Weights of a small transformer language model: no biases in attention or MLP.
MLP neurons of a small language model. Each row is named by its layer, matrix (gate and up: input weights) and neuron, and shows model dimensions 0-159. Each number is 500 + 50 x the weight over its row's rms, rounded and kept within 0 to 999. Numbers have three digits each. A neuron's up and down rows have the sign that makes its largest values positive.
Before each neuron's rows, "fires in" lists the words (lower case) most often at its 100 highest values on Wikipedia text that the model never trained on. A number after a token or word is its count.

fires in: "was" 22, "been" 16, "international" 12, "an" 7, "interceptor" 4, "also" 4
L7.gate618:553470450452466457478446590509508467513476442569530461561520445483468489512499534451432527513512499518541586538477479475497579502548474427383507578590506495532470510435545480496527487548491558502489446540494392513362447553365440425489410523482560446464587369448427486459569486424469440482477510447487450547460590478467523485474500453573523520443448412514447425433489595479577535544503571557455517563473529526501607492547557459522438481568505455418478505518517420537548508484484503
L7.up618:454504515449502614505528502431509500479561606632454412503417470493425523455515570479450460505463626472488506519507497502579535409509438555537529553434478396602471548457559409491442468535530497499510526536545441522557432468549413534560395572533428476505577546563541388517438523490479516522473501562530531567493520566537477431510441546513520515501405596424521515485477461537548545443493487565590443493530485484527541512586500514439516574555458498527570510513476522529515447432526449

fires in: "would" 19, "also" 18, "made" 13, "used" 10, "there" 8, "its" 7
L2.gate344:479557527444531498520464472499540460546413522383497493548469465409403543536520489494584510490471468574460449376464487604501451494520483618325462465512501413459466598464484481470490525502481495525417477483495473475461479583501509503465493585477550482475502500470454432463545495518468492542433535506333520455516399489501451580539616539527511554525516553501550489576521533478503495558485545587485495503546524497476551529509393503456571530536556509525417533546503452492466453373520452
L2.up344:473557525546563510484539576469515457478511566523464543628495494469504543548638544399555456520483343497577424529445451501448478496443518516534514471351456459479455584484455430400465472529493617531546574574532473483572551435462481460489518447437552541488492513531538472478522462519520435506568633488433529472487553510456377547459526599486510429518474534432456445523486462499519511536515466556530425516462525491490492522519573445433527502568533550515445484555468515557535487534550522

fires in: "up" 26, "by" 9, "while" 9, "too" 4, "an" 4
L8.gate367:430497422526532526501582499493646406468481496432479547483448502519534371449499581486479492487449634505545503515446494516474485485570534499428457482405472510435492569458453438502481497479526458505582468522384512446529510516505526472569486409496509570478566485571326426420616523542496498576476524495535454469491488516537464498443496519491513540485430435502515577484439538542546498525510537512418485489420411491491532604482405449525507458490461531489553518540562545557613473486468502
L8.up367:475532492517549328492456504442410453509595538542451498460505476475529502508521528550478556512518540539555511522466582509627615525505592493477521456588523474517489563498557463536457485507633507478561448334425520519430565556486454466463485424494551581513481526544519487492503521553414494515436528501480436488554491630464509402490487534450513516475552479365594504505426433561503519505518547438465604479458495455517493542489518540475481474442560539472418556483480497519477551495485508

fires in: "an" 74, "binomial" 4, "augustus" 4
L8.gate348:487557560532503581520490528446397465522527498461521419417497487524430528423501486570604550502465556619483442532508506491506549464393490485418478495426463487431565562502529476465547504421446532471465467436447471460497416565487480422555377550485546540468543484478478450457529456511514539474511485557400410506485502494403386565537479420525528488510520499554527432478530504540396512437441512557502364522475534420455468474561424539541445558427485551505462557553521557548472490500563450
L8.up348:537526497554441458587487570481492508515541576469545434502408431427547522462496546519520551526512477436568552451418415477518535524463538436320524410403565459435491515526538486553477567440582549434440408508488541474451409534474493473439526486526572470474510518533497477487551478485487521526531499538489430518540507563442457442441502490492471449452498460504400553504457428523449547445411512494587492515486489452446474408470608530561423583458544524494467550440503487439420515453399441

fires in: "would" 28, "also" 9, "more" 9, "most" 4
L2.gate121:502519629511482390536453452476491467472529477404446510562484452446540541472517562504550536462495488558458451498408467491435378497462465558439457523512462486442537484512516501548515447527496503565564479542420454569570488508411433508528498493533452558451548488542483454453492583563478528381586474551424507492384437525464610463481444460473550561468449471513418508520513467508500474483425489605513601557504538424472531529514481412519603509447543521533507494417501592535461523500631478
L2.up121:396603519505568497497378486486530472461384542455531497518438455379376528459616484482568502516508497522514519442420551462476430517557401485454497539521508511466456473449567513472457563581508461468432547430447416499457559540463441493535533529527575502518511460474492484476533489525521513426518421481457526420479455565529536578539525520501516494512571467516418556587506529538419465556449510605606430558509492548465447583464451487510538509536535483503587527570430537491560485538541581

fires in: "was" 33, "been" 27, "first" 5, "half" 5
L8.gate406:559399469514514562477433509568442521519434548446653401477556605432500392496508520494521474452470470472533548556456499472558531500457500505516379511556434636514472528491499433538544544486499513516479498561530413580553496490511543395488496562455571598599457520493539518475493631506528543490443428506434537595512540565477535502480477479464508368497440580526490488491471532485505575569449538471454444480587481571465508579500507463480427486494482554440502518505493454522474495484440531
L8.up406:492479478539523496493576582507449532460514527541468341495449401467445476438445483471445473467518507429501432395458552464530523454461466455398516504470476524520477509431530444494397471410455463529446453608397453476455527433468520435468531563437479472441515541473438520435453474479586403483540407411523485448401472479548508438618485502523482503591480531505437532485425492487553569576546545480558509497538513572410532542432499463547450470505486463465596497524523468561483448478476550

fires in: "of" 30, "his" 19, "is" 9, "were" 5
L8.gate437:532449552588497442546446604513508528490526463500450512514474553432512440528514467512547549517518461502539445530413502391556527464456420475385448489518446518390442492558563503439553578481462450532570410587487455440486393595483480479467427495527505498543484578587481502476621522452449541409545539443473496414496544518397522489486503415472472553492507491524517484403538480524528504614434510469475477522566497501600507497555506481447476475436507547409417518577573520526515486513527581
L8.up437:451429543563485568538499503389452442504513509504340493534451548439608477494439531454577597499500494560509446493526544413498499530419499524400539463500455457393483472483476498399444447476468426474455505502452427485473409569397513517501532413482429591493523530486497460439571555465605515497591488498463558387454451538501470442445525533483494470543438519562512525419503443427484514524491487459511516506497493558571443426522478474484466461433562444493522461496501608487572485524567501

fires in: "also" 57, "was" 5, "social" 5
L2.gate618:453606535563469589497383496533503501476462550497410487464514509505483467504606554505465563527530411498519487530474538534432495503484461497515492504483522604431428350564556400465493457468486440517505482566505518471518466539458517484421572458577512541523516536506475559529514533435509532480599393480421488517457543558438613536568465557529553544395485463437538523480519495506520562495497499552499423470537488516505363650444493455508539492516491518502417516530464493542563515480372533
L2.up618:450488506505494539532552544436510424495486496444353505539620596524535463520553486520540513478593428484508528525443582464465452520474496448595460587375449472431530386519520506445525599571532469528557513516375418517472562503467461383508504541473444443481507523508476463480522445449536459434491552548572521527450476510505503477447636501458482529516475573456414433499487463473568499575372565527488509528488558506540461438472505482461469513559513566534533515490513518519570512569424483